MLP neurons of a small language model. Each row is named by its layer, matrix (down: output weights) and neuron, and shows model dimensions 0-191. Each number is 500 + 40 x the weight over its row's rms, rounded and kept within 0 to 999. Numbers have three digits each. A neuron's up and down rows have the sign that makes its largest values positive.
A block is one neuron, or neurons of one layer that tend to fire together. After each block is what it responds to, as a language model described it from the Wikipedia text at the highest values.

L5.down529:450461607520474496569457583430502458452467548530418487479523462529479520513422538480536543462538527598558512481460432532463527517454499572488587468417447499516509520513512476423547517484471484544545513514496521493534553481491483466476442505489444408516471516525497490554495558438510493470481459497487459509516539507523491468460550517481505514479539528485519567452437500553482491469500519491577530501475472545517503489490496546480572444514467483479541508497515455488523407533572558488586537489470400510531473519588385509538484480522516487571526485494463512518496437482503480544
Short subword pieces inside a word split into many tokens, often right after an initial s/S or prefix, e.g. ins-p-ired, S-up-pose, pros-ec-ution, or inside CJK characters.

L2.down155:479499496457462412471541476499495521464453624472515411508463538525464480476536548430441539521514480467543453503490526536537484484531494501471473462492471517486508478398522462482440500541500506497504511464555463484547518565483457402486484521502493579433454509468540536457470516436401477514508522483482450450442434515512471516519569552500453465576488470494588525509505473496491584499451489456489515469500497461479488531455528429544527562482490462498461505478475470520464492549518546458397564473468563508432539485526488423508513531493520505520543512449535482558434505430569434490
L2.down235:545455541562499502414538499519466557514461503468475560506448538561488461473535521467542498584469376554478520431484479508509492471472484404505517534503555483464542497558506442487471492500471527477522492421538600486560487512523505559427515414496489542516448430461462495454474500458435544487539537457525499533494590524561554536470538548540546429418526590544487448507484490438477529470503567517517524492473484539474509503510446415544518503512459498496511497457526503496450488476503492472491470467472467473415542587503486445484486537482482468508536508485523473563529571487552503522
L2.down274:478541452507485540508492500535500530557460471489483520524523470531459560532447585475480554545517487526544439484558553470549480510519496504550456523495484486495477504492496491504513458492483540531498496514490523499519501510511485522499495535469559497507628516516474507439547488578499467554478468558503549394485480523553410441552479515474524451547556473456404523521470489472521490530581532507449508479450519460477532586488499427477486470571553468440482516480486521515469624454532518554472451463481471535522464600463499521424428527563516504555453517536493521485614422503468473530
L2.down353:500443528515471501531466527493563547437527483547481485459469501508432430579543517557479499453527459555578474518473528598495532477461408469503499455451500502494462501465406465512457470446544582497553512480489497523512479461492501541506549472534510467528525501519439498455506498479442590435525520524503440448530470516522540506470495411445503501452463563452482531498539534415536447484466531442473511490486404586519551502538447481550504507420453425523553559519496517464483519501483514504517453496414499499534454566432439497460504457507522484475548471486435480540430498496496515539
Modal or auxiliary verbs (would, can, will, could, do) right after a subject noun phrase, plus word-initial pieces like int, cons, en.

L2.down243:504402485515525484476473509536520509463431481529519509465523471484531471506451469488472438477462418574442493517526518433490486543439498475487496528461518463488458515493434520494485540493435526580481489501472483482474529530492520465474454559447509484525468484522480538506583415535486473505474513475450472501541465422582510556535582521507525485436475501519476514475532507487506453527467516411497550476477426577511530487521504517535445543444532537545466449574539634482509569585515464555486447472497528492537477482503482553456423532536583509500432566439469449566497448485527488460
L2.down316:533513431497490500432478466563588520471501463480449502536507485546421449461488435583461511505548446518466502517441481447485399442435543508551548490525515416496464389464489506482551478443502462540478508483517548489507568479535483526533516565491511554529529558453538493511543505481513480467549467496460448527553538533532471521528454413538530493465438512450520497540468512490533496515476499455558550465517478510533452475463527471532465510551536538478545584444447465460511566511590479513477459519432575491531530413518462528537474497537451475550531539479520544471445469504530546541
L2.down367:518524579486496523318489515516473495508458503509458485497506501485565447456557515460431398463527453551497492468509587489468503463428458469545465514547557484498491511530452564463474535495469503511441432528503542450537474534595547472476545453448560479482504550507526469458530511566488455506460486470493522511517484525478509525450425510476569493516510486461499516460494472487504482394476562446488555521510470521446508488475517605536476464559542501508481525549475495489452483506444418418504469508466515551519474499539584433521531531488490546500492477465538479541505530546496529548
L2.down369:523487563586540464512476505514494495501500492531497501443514502552511502448470487497515469446523486520526479522561472466519491490413559507518488534517410538491447529570442512439581456525451500444499522551538427477453500496511566483464573489473551488487481506447485434441517475547481533477487523473499446537494503545570480483434528479503517475466550515506540578556449551537498500537514489468487445446414444566571611532551457493423469446487483408554558490494525549494497514545523491483495466400532504518488542483507429507575531473542479451432525491517481422490548525558509481488
Common verb stems like made, found, took, based, built, used, often after was/is/and and before by, of, up, in.

L2.down77:493477580492523494420595515467547470513489484447368470459553525464447487494539518486531468509471502463540562499449488540546497468536466460441596533435416436534548560478543436465424420424501459532547534541510513491528511475481494523507559514521448503479448508456511507491483485463508451538477494515506549511530422521476487468500428454475489494464548497507564532420532498521468532468461469469518468533522492490525524490522459519533509466520534461409509535513468525511467476508562494475477425512473484469459499501495507500509468533523463522442419384491501502459561475476538443609
L2.down174:513518502409567483513563518496538490476541439490431486584579493522453501491504515447482480497545541542401479446515445572501438475518426462568489482498511491563464479513569507502436502508479463528428514508528561489557480491498471547466499484536484477496485478549538482485589578514473418553529493547466487434529438563501514507520500444441514522506493484536486555494515431473505497458505532452554517479499520573551545481512486483550492494488498462475421555456424537457481565563476488551493508499518520509538443477526439494507563489531535501428537465539450558479626478521466543517
L2.down293:455534606471471507548507564528478492480489447440459450548451565486481533484500476510496541503539552531532438449483497497474487535526489442500534546455522503497525539544499485471449492492462485509481538486526490488473514477506444524434570586551493624493518513464431497552506519463599484494491483434478449447512419522468400436485532541521512562389476406540408516496504525498558502537478541483576528542512479528483450525435484514473503450528479466484467556497450477488474506511492485478470433514544463518471508520459490497480494428487524433592471477477537516512490465582458458539
L2.down574:465508533546527513540532458447514498460560514503535477462454582497553553499493537535488502527509519569519497550446462524487519537522548504592485554490510524515474473513499498570560425503494466475477568562491540437422541481446454576499620472541525505451429519529498491510557443455486483502480514510526493475571495522504518537418503464497509464499488520540545552478536464496476447458448485418467494540524489545509437534548511508499473424538455494455501473464417488445483460516533475456458455468475489555555524413448455461504531529513465467480432510539463539461645519511486512536
Accented or non-Latin characters inside foreign proper names, such as ğ in Aydınoğulları, ć in Belojević, ę in Łęczna, or CJK characters; also States after United.

L4.down10:475467453448480539240477497505503499512506512481449481549536525544435492515461504518570483491488526494554516519470558574570492540483464491506490514490563465472585549496556514546516468464505452486562528468522503485504477453482459460540482529471499530569498501486485525519488444512500537517462461561559501478460486535557571529533511531476507537558516506450473512473478536582492512483521493481475452519490465527424543455563467526536535543583506505494451558462498540472515512427518501527497541523540524549464498476471516472489494494572468507488549507556596544476497484483558517495
L4.down47:506500488470500534384524474465545501428552465482489566453477473478436485511486535488500450496457495558518478597470573560464576527518412512561521520436525505525471537539530560492511540562462537470514563575438480484473522440500478566433544505565509483471505488534496432509484520451450545509491528569495504484415470475459551491525474474533512509535511533529560526531494494423485485541496469538555434524436525502547460589565540520521479492437531460407522554494520482476510540487554420541563518473503480493447453513490526516495535459491504467566496492587566472508513550483495511473
L4.down59:396519523534511489472524444516495487428450490520457444447491521543510551514510492426467495508453504497439436506380549400533486474447491508509465451487513494500495559462581502394512487565494489540538517499505493427544527475400435498550483595454536505485454514516543527448475448525514482513522529532490540489535507444540559566465478497504521494478506503546503520468455496459518539563462557524512448486484433541481458523460482449555455505475462448521501442492579522446502449494531504487475539497420508470549485468605493486550454507435464546425532455485486504492453513484495501544
L4.down61:468543460512468501486476491483443498507501533549505481468526547543550551520453458481540550456562477524518441548464445523461510566486611485536523502506552465445563461462466484500553487486505490534487440438513526445546566503514497510441491504487393509506463430474502466513516455456480553483487551488481455423465555494511566561510477537539456500512523454434462475564483474515509513587509506495495578587514574507516517487468501549459544475517502548448498419512421494554476499444531554447464494526506457538496450580595515452528471493532589518475600503493481493490550437521503503496
L4.down72:437552442515536541585571525509480411483493513522560494558586539525501472508525573527433539423455488495501500519477500488445482477533486480511536492433544478503541505512432514549544540560499410513556484516495437485517542513468497468457497511479539508486449457493422488546581525480484525571464508460517456487514475470482490549466478493491459530511538517484532482459438561515483494497497490469505474429465530522556518545420375485461539496463529557545507459551530492420535517429484481531507477422435433447458575513512518478486510539601439530557499517482498464440552493489490536494
L4.down99:453491491485564441439510523478509497469470554518439491477510491418494477479423497459585494587481389512531454487569558500586505492529560468524504442513544537499551545538513494476509477550511469466467568422458524471491478429498521520459561493432560542550501492540489497510502477483471481535480491475457519503535464492468539518488495450498444443465556408492544467492542538488506514500490514418453483511437500501543541609547496437475527447536554485491487419506502472505578490490505485481551501451472493482572516562397471496534552426508514540520539442510517554527534551446468502506
L4.down102:508503470457465499218543553460480545548483564515500490489522490543566543520508595563507464545488468469529492452488485528556516490539465520474486539473518547497519533498528507452461506471467451495448566574504476507507526475596490505469521488451513575487517463524443502530509542469478503526495476521511519506544478464535540546482488517478556482450520508513462487555486476451505533513482511490398442512503495524501571474510449493514487476520484561487554502510514581501506437530502528476485473457487523551520421482474515506463522453450469515505493485475533474523497528545576458456
L4.down200:452411465518529535494476504533568496465519557547525503558481476469538522455456517479462483474470464492514460505523496509565531531462495467486467546441508459553541522457451577489531447488458470503466570541553537490527501509542497494457515446463464595445545495545491525526486504483480436518505458529450555495498484556481556464504557446472546532514542553528400481446534552492538590505470489543404500547486510514529523510500480542473468566561553474487489549457486508457508482472480530554511522459527500499459448496443413462472507536584509463460497419504464450519567503501485456345
L4.down392:543498595472581562555463455448527573494446497412462524501394534416533435497517499496478480468403550483460529483509492475465552466552536553477564525544478480555493477531538489511495464457496500580527555524414495498545560439518592505470395529489478500467429519440519553506528542503487478484480425584481514567458515516543472479435506525518529487545530488528484463493523497468450529464535464509482495494489466474458512458507455532496456503467452476476446506540526485462506475479549496527487486461541556446457421535508496560456532506451506546472462468471505444565539520503452535529
L4.down398:422504569536546496386510455485508509497479480494507482507447558403452505489538476517503489507484535504479466525440499476563435417542466513522422541540438533462495437488440463443450524488486488445571493459492522497577520470528446490503469490520466515488458528495484442533576516486532587537486519554513525465507516513477462489510514580552474506585545497507479487541459538491476469486507487474494469545488467544516584540452458535474532424540445465451519468521601511480459461419529500478540562469448486515526480537536549553533535604507470460572539489469538552481530554498484447485
L4.down407:490445534528444461415551491544509494507391444460510507439476532463493488562480551511566444503506553503528490456620484540557491463607528422489526492517535512507519441521533548460515526444534457578426504539490519460464486510489536487530493490426538497510492470474503536512538511523497559466476498508482508537533545565476375493546554469437524519449511528488446462455483549427504542439499529527456523529508543559514572483507492452510477506499552460544523499510472536523482500482489455451467459499503452536539482507542442537521510420526483469443490547463572504435564473554470436494
L4.down431:511456543524530497392556483493490517508480547536526436484478529506496489552500478529473510502503497484460464466460506520544436520576536394470508485507545497482447528506517510522477468487554501538476443601545497545478506492487506470476534422440469498542558485433455515531485471548455453521506535506472512473579573518464511448500440442447505510427510559473539463438529518479485510491506556416473443457465383543513564471464479486499516514481483489489492490503398536530533450463469532494499503477394521501549407470492493519483514445427570446503490481440528478482483506542444597554
L4.down467:490501513609472478458492528508509615523481546502504505545487465480535490493502472528466497472495430449466460492544551499493499485532528621462538516538490505461561491442480586583505448539496540495470496562532483455553517562481486513447548471475568471415473471569461426483482448452458540530507521442485435467482516518600592462468536471497453439534441485482529519483504522527503478439507508512495470539547488525497520491477424454498504462463579496531520409519508530482494502603472480473529473481482562468504543536485511514505444540517548462511441408537503489456439492488562500479
L4.down546:528432523509546472413476576418499573488467471504479536432505497507524509557442490477508488503533521484579497544556523504523465610490509485452468469463541520439502520423445477543495526608511539492456497460528500499484546513491489426460527552534440516492463506451528531535482460487530492532478538525503487557489409522516461476562495497357474520441527492480552481457497504449520454463523475418486496444485420481540503516404514477432474526456486514441474513457441523472546474504520569526503548525507456532501484456476504474501504475498559530564485483460481435501543410500528437471
L4.down580:570513528480525519457493535525529555473430440505472479434416552501590522534507441479440526512507529447460533521463481438575460518511514497468502465530511509443464517517544601488511486495441510489542470457498551480492525502463499507468514531482447483575518502506519514528544500554467483471467537541557569450466494515526541497478479481522473488524489557495470555559517503489616484466483405473523515484420500507464483500444524455477499473534510507465501498563423609515480420499573440509501455565472469539566498475595525532486506503488444439436502550442557486505606552512474510521
L4.down585:451460496470445479410557508523452498505447496529451491536508536469512508522566394491502583508420466449431485539453478419493582542527464457533478504510531473485572493477506446467527416484512514516494550542527491445479490476507520504467574540523522488496489517487481470468502491493533559486501549592580418500478484468518519516492519491472546514492498535433465603555482479507560585477423460512477479478490489500499486434500457508509475446529542526513510496554482575423599491392506519514437511533473560496483506558518477525553466533587533500467538457532529516470518489496560534515
Mainly the blank line closing an infobox field list before a new section (Production, Ownership); also second words of fixed phrases: such as, interest in, took into.

L4.down39:426500496428506478578507533536458513528475480514488554563504519448459560507511517506508523490529523447536425483626517545523475469492428591487449473434468525550539502502501528517533519427411470524548494521573480517517419531533446509499478502630540513462523511475457505439565552448507496479450465502519530531466563546505459542478471476521559524534518454499472483501504447456510440522524435560544477511531538474463483472436522444455476437412389490447509484483508559453508547411550526515493490521527520491536520535534523451480519487532515549468488527532490488489540544471463509491
L4.down66:520553538524515574514524524495556538527531462565488505578474484499535480496516515446545503511508480498581458481607492555545504521552509518536453519596488493448519476438549432512493516476513567516479470560478497503442538565532484527497496502468398543368517491544526542505485451508549514456448528532461570524474502493505545521488503541500594550556488474490536532508461438541563434420538594457523432494409502544525460545531544500457479502480461516481496502479463523454508460507478528444482463531485510490499492492460473507483588509544618537480494496501516473474469530464492544544
L4.down84:495550557505464538646487545507434476477552493453455508487515490524451463480503459440554505514476500535478531548547498529526418537573427517460529443443521538473564528511475522525553407497495453528477524441483530472470435504483475410468452482486471523448472467549481459499537494484475482455482513468502547438508469480498461550548475528510573429414542436488484531474492422463503513472488500505467451518534528517504479489472460478499456543427542479514461500528570508531489474474539481516411505497503445519526472542455449464518450531569556481413522515524434474523438463475493418435
L4.down128:511475484477497497491554444481531563477494515463507585600531446513554594544489489566528466519491513430509547473536506588512530493548500473494486518485481475516488481539513479560497550522513510444508425539551567455540481520442409517511477490482519467481503462478520508480449437438542470540485468504512545440458545537564573531568460453517501506526511435559485556542536462494572472565564555522462501490472486497464559531504467531473506508598476536466511467533500536471449527445484540504419456529506495563530557469493504537495565496612570547477511504538464544560559482510438520498
L4.down153:537433511518458527487482509416543461499608501488479531457509443511494529513447523591524466527500531559457500476524477476489479542456432530509480487441565494474483425483517508483437501537418440437568475503486458518430473472540531504440524482412424535538463451533488487473514540491512511492467564493533506448555544520560486528531527489520516431510517448490491538483540582578457462495446527503532515500508515575485471461521466450475454495495505533448475508540562533558535481483466461532551513498471466541432503542517536512500655489449572529490558471472458428492468503445484540491
L4.down154:459513488481519493438488476468489543444481479460529506547387503417527501527577486518491481438572509518474524514547534501522523489414546514538480473466530517469434472548447505441515473393452411498532460529518450498439485484560548510435584517495527504451563512489482556516484492492511549515486479496459522395452523469576484503472492603509501475479532484426505523547431496442537489560484547489478461492519562499569527497466480434520542513448461545533436489494464485470412521432591479465488539487447456460491447484550526472478473483495548518474526528474543519565515511532486530528
L4.down159:419491517537549528444528443494543440568555471554414507560518487488517511442532471507496479463512464493484527564558502494472481490527459506479538553469502523515502476455475461487547447477450461456472547487540450439477492536513482462519523460411512514525531532412530569467514502404534523510433493556429509511502457566496491456536488478435427507535444520493422501493551485546433524504495516534472485463496486448490479539558490438574434588485456483498590569543508485440480451493511429525483556496465448530511481510512433559465425504549526506557564491465475451471545555496483513481
L4.down224:509450552512517485469499433545488555528477498451520499444507497474470502565485531514433440508461442501459562521559459518454480399461476545587531470510478439458553576442530494500512550526531534509478469486512519522465560478451445465462530487506473442507435481501502526550562540530499491519440488490550540467433509547597468506502503534459475540489497566559518430496513405495541489473487435482466495505476579490517548546503482435554545480561484489403478523528486457460404528507558496478532503540475566520460518491522479515537550517539526515518470540413513524511553515578601500516
L4.down252:483517550520464536533507549512551552603525470567491524525493528542486469459492481509534524527424463497413472525622527529556500479475498569538517490514532488528513440559528466541497473406460437526522464524483479485458488529575524419499452443515438499536472448459414491511481548453521512533448515463479415473458477558434412493523479487495525447508485476547487562499436491526493399486506506510521517494552532493462424513538429509467435532549501505505443616506520516486485470529540517504527500445514561538470477497537477507468527536523508467450531542509454520535497532485406542512
L4.down296:485555494509578477462501474514498540489488462478501428534509527565507491531493440502488428552564522486484416538509508516592556534512477536508513444485498474512521411510511571548442518509476457440505531463437509433551487591468488538468522516500483541493483525483510519475553514563487547503527447467440447459420510463587538482499468491503463544457582464497515569491584468420484545530569494464479501498459494546438493535548518471477528470472531451521498531455532521545470474438540474460481450519511509472458499461499455487539529503500441533485475612518504536588617470573483487498
L4.down345:443535524475488485514548546537484471502494502450520500448535551530555520443551532549554523563535531495475505513406480517483447434441471423474524471496480492495459510495484466516532474540524489487463498562549466447485513543485544438513526484490552481536489462463464434423516449467529473535457464511569562507558552507517492490475501451555445455527501537431498417564526501514455520496473544464478514440557449463498512488451454578498490534467542454440475403563444531483462513556569519565555483470529462486508451573565519407424437473499502476505434445468518544443487513524508518552
L4.down375:516466373524481490536454480523481485522474568551488522553456520534511490516527499452489565462536497488521462522527526413462460521470488505567475522528552427437464459499492444523505452469532479503538477454468473459509465484512519517488491468514573424459464437531438514410489578436468513515577491390508461463543515585537579530526502524483507470494463564497546520486455520483484469479453580511469465503493557538548481545489487517523519495447541455500545521513470498448527470463456554554451481530405555471530456542470489470464549529512537433471497485475568492406471487556450444489
L4.down389:569505527545511468538413555464534541563541484471428492507495418508567491492529485514475479478547475492553525495413479470504436501485499418481518498508411525484464424527471448504531523561556545524483509466538449553507517430535476462450481478420492455495501475424495481516458539580411495490544487534500615525470425525484511497431481526522522491509449453478537530444472516472549441430475514561562415552504462514490509559494465510549489503507530494529539462504535533492507554548528507563547519518508542542501475570523471486503481531454514495498516596474498471573499562565455500530
L4.down473:458566488453456545455547498531471534553448523532478479540559520492551532513536506532432441522477522469424541520516544478503504488574533538540490520540479532419409459460577481570509474400481468443464500502456558485589479519492456493444501536494526403466505480530439572469483527528520475470459474488534503489573532432574474549522478546501476517481543558511471478432508441568527534515529462455496489480475492527502507483470469501504517464497535471518520426512501493484579514442521493448523542495498451513499545519475585521529591509592520492479441441419485473503512455548512582499
L4.down568:521463500555527484331422439442497556469504505531414498538490446547426575468558500469533465449445505520539453440525512497489547487494495504486457566497503506496473480454521531492499615495489507535427465486469487533527539513520460523489461444545517374485513448481513535518508525535440541527552484514466459515538484491547526481466445486443521521563506505500564543468513592425492488514477490450498554533547537439498535536490503455533460469514511514490532490468508495491449506515478448496529505457470551511603486476507494485441522507539524436554542535437547504482413496472500538537
L4.down593:494593507438478478486516514515434472493529565540562460473507460448528514516488499515533495547518504473551504509575509477481480456503497489561478501500523501549466447489502509421528500459474543506579502404404529458554483519452504498476476509516442442535549496476465501490557550550507513512500523573493452463511471534524533442480570461455478513519485470473536506482406503541462453475492463583510506578498532475539449474577497559509550562430476513470538540493412504539494423528566492526539505447534598554583427577538480544536485504498497436525423516528474500501514460481436488458
Second word-piece of words split after an initial S or s, such as the h in Shue/Shimizu, sc in scale/screen, c in conscience.

L5.down48:469544526451448490298510550507497503470486477506564562569553421471455534540488434546464515494499504495533518493568548476507529540495504451419452480508505489505495415554529533563552495504441526483476505493502530544527474472511501512485445521511490490460513508446549522575441532503516508501513480486520452519525414520508515479521498503431494436480497484506477507480480523485439493524489540516427484514463554557502503478489438498619526467469485537572472513546467514401509494518546475538525503448517506460450495556498450477540535564545480477507474412537470505504393525494515480435
Prepositions, determiners and verb endings that open a coming noun phrase, especially under and with, e.g. went under, received, much of.

L4.down49:494588460570596525381526468468481503498444522518528466506543522500544398540489533579444483497453480518529509517366523474477527503484440492485488578459443471527500502470512482517517533462439504437491512482495532492521560547523499535465465531454554476511525495481481519485466512464544465524512442573511449457532541503505476487491549576501464521524561584478464396448544434523562500455526504452446501512496472519497529498506479510462472543502452510524508441570514536537502504479517502424478575499503483524541478523522442527591496554543486482542480456525491444585563556492476472492
L4.down70:494467387493476545448531447493463507437520514547444511527562479506470550530421472472509483497455439540481544483471500480501543511469461533507536542594448468509522474534409456455486455527436527490527444476547537458499519559546448510421596500509519516460477555524528526528483496584507495484527506530531451581497472458552541502501445479549489482510421503514439586471504508523536545476379547492465567487478501520431445515516477475491471509489446498507473466464528492529522453554437530503518522477504613472519426537469510477463463502560524537566499500432478568515499508533507525470
L4.down117:506509528501519460628493560485501601532470526434509537529583523484490545480425586509478489493562413488510559492440429544523501476440518489526530543504499479440490411569509461493453483435518456554489473495466496444480455499500491465467510523534464506463504555521460511570466556458502532477472491427554486451465469499434524489477493448460462492481505550498502507500450482479457423487518451563557496516502456480542515447510504510500523422574471468455538469559414529586460484509568500500539478464456544482521572437543493483474523492539516473468454457456549466479486469459481525564
L4.down142:557426471494448528440519471416518532527488579483507465450474497437502502468495526580527506508458453466495485519558495482493570511486574517476484557520448539496458505449454545514466440501413440557483507446527521512455504466547522487464537450508508466543503470428464550547524541485450433456480484494498489494493549457437491529574558508464533558402483461488545450592511553516488511456562544542517555500419573450555566521450509525500469530517458437554414528498465529491481468507508535486524554494572495532538413461465517465496447510505536500507518483536529485428474481555467535506
L4.down168:506468462494537506473475477493539447563524444450508559543525489553456460491512504474449455422517528557477536544541556412545456506458473433521425574462434551477564532513498463461444420485486463543438479470539547520497481475473533503491482516542495471418528481440466495436468597533490461439471472481500542499505500515474499571574486576549491488448521499464470493466523537529468454516429467549471473477455448525479606482534514527448520470503457524514552438495478517571471495527495496474443460541590496524588462494511481477451493465513494499447437528427463484494537482548530533442
L4.down194:455535533479499538571476551469472499510467480467501536514549554559556459512488486489468534560489508503512434505577590477452484553523443443450582456552513524441540433526464491580535497486495591480507487508498521557521547478480568524512512534467532496520558492484500459474490480545427554500544456527505458540563509511517494477486459497468496400485506551442473484550561531548474508478548523421464465486543527435558453430448497454443520435484502511515442520568535474470469534474587464463564485469514584533554480520533412467514487538527463519467415485455505564502520471492521484515
L4.down221:537556525404493567371543523494383516531517505532494558512509504494450457613538537447474549482562502496513518466599556458528532455479576496467535599573484486467488436497484467525420438492516525532463511506495552489458465466560517556481480425490466515447522495487507445492429495498449498596499472536495484546495492466513433514474536485464494476461526519486482564512486486547477492519570531485474524524492463492495525440449469484505452436525479502493430449451483472517468497505524502476511461471519513471459482515512515481516567496511528494508499513494500505486650539566519520552
L4.down240:458475504518462485592545495529491458488460498547461511542517511528542464606498534512502438489516537519500516432498523491477563475555454529439461512464557548427503473496538506504481530517555479485430429576403561521514516497550491456495471512472424510502492432477494479420449504559481545465523483500509493462448512524547500531525525502534484514480548506480530545500493479459507582458430496511536480533554482526515524503476521507504543509514514512488606480523494562478495522472467552401543560551545524502442404506504530504529579532504495493451557514532598478480516550546576503632
L4.down307:475483580503568526440536448499560467551471479457511485439503579460536522423471475559489517489514497494503466566486453467525529522507496508516465514527507506496519374506554490466458532492546511492500458444494435476520530514450469441542463572425562490491441437530528520479411406526472574525490480521499503547535442539512505512481536471524462496595487427540421462557459519498483530527445458518479520442577428519474456522558474546440463557514463433466494549522504490519493524516506470493508524474482552524503434551480496450490449539525516455525503494472489504440516465478605428497
L4.down344:548497502465562572556502516476518444559486507458465475496493491463464438540532513475485503493530391477497484537538484458478494463513465521502528541555467477530476429520531467526456473473493447514537445517524472514487472471541456503553560416486481480498456490512508557448490449473435512490446529479572513522496436521440428457501446534452477474480437492466470557511506544511528464502532484520488497499496521483493419487506453569441572512460416505468509562532439444572393576410452591485542513406472440550501483471453498523477474500575484491507519503458551523529472583504535546539
L4.down383:466509578395515504445528479508575575488555478619478483529499554470548525547507521485518457497497495478482473484561511430484486495497453446533482558495494502527431481481486496582528453481452409468526497500563543498537503510561458461513527514436471513514469485542428420534559569465547476475485528468463544487603469520497474495490493510514466471592480527487500557503525463479413507460552467536447495502383446544505473517518476547488565466489463437480565489497486493533489517527504542497542491532514433543478495516529609503435519505503553516554509469494455480467481526487522576535
L4.down422:536549486506563514538490533487548500501458473476553513548510501561510557524521518496490468511521505499550450505525512463428609460546522466499504528563532505535444502530463485510491484518468515437406477474518477514503573499546510442481430420460497497516471554503519476522566472546529533444504548459445518491509449520512455543464489479482512435505519503514490516569427542468534461477551524530484496426507553469486517484510432516517463475510477483535460564458433530491506555559491377476474393542491520402530483512460508537465506428582443459537496433471606497442438532485482557531
L4.down478:493549469486517491536551481528462475498558437508460549516573474518524509508568519491466480582524578478558531526624566440453467427479408470494526475511519417515530499474433501498480403513501507554521467509465524488462445537484540501523456482510546459488459412532489502482480458471481556516514392508513500540535472503555436492533490505513400474484557529504473473454483568563492514483531515599445494453557471485502543487453542520428533491486573417495478517524512452518475514560497472532480456486541513493484516466496458525518563512493517499468468531507455493536445477507421410474
L4.down537:470506511532467567526536464528526438523491528472549465463500500558469475515505492468578489468526431445537469505461514587461492475521527539429472552420538468453574519513417464511553536511519456562505585479552547481597570496470492443482506501498469472505511503432436505534555452442452524555505524494600546449539460411452520522482483527455388461540514541564554536502542481462496456489497411565526475518510543535471464509507445476540444569518449443494511477516484537458525543469522550460457492472468495497482498531527460504486436487463532450515446512508519531544462511507545488487
L4.down613:511583540477565539551432435514493504510513537503480526479379537440476469499551501500515472469494460497536465461541462479539455459495464530468544537503467495486451491449491472466431388403530529582423446493512433506485494477538427496502545506484486527457512462580498486490480428476484560516482464526505510541530473505552450525444448471554486490570550489579511561475465484489456488465463522538570446517510489456523532464543494506535601457466546452551491471486499479523501511507492516463536485512537472464491551470498479507430535504506568555532576551583516440538587526491518522509
L4.down617:522397509495503513626490507495508553491471546530519505458513406537551483478519557517475504542551475562501550514468489559549511468477484535532536432468478495550527573524434537497509551548546479517513507466525416460498530589504484477465515476553524574493495498509472486456461487521527486506445494501558519480465512508516464509521399502475471411543494475513490470604484446466486523486452543526492485448530502441492472519518536450515520547551406499510436508494537527527416407502497522545478445494512484582505441501520481556559461487519538519439504430441491425557530458545523459460
Short word-internal pieces right after a one-letter or short first piece, mostly capitalized names or headings at line start, such as A-bud, A-hmed, O-ver(view).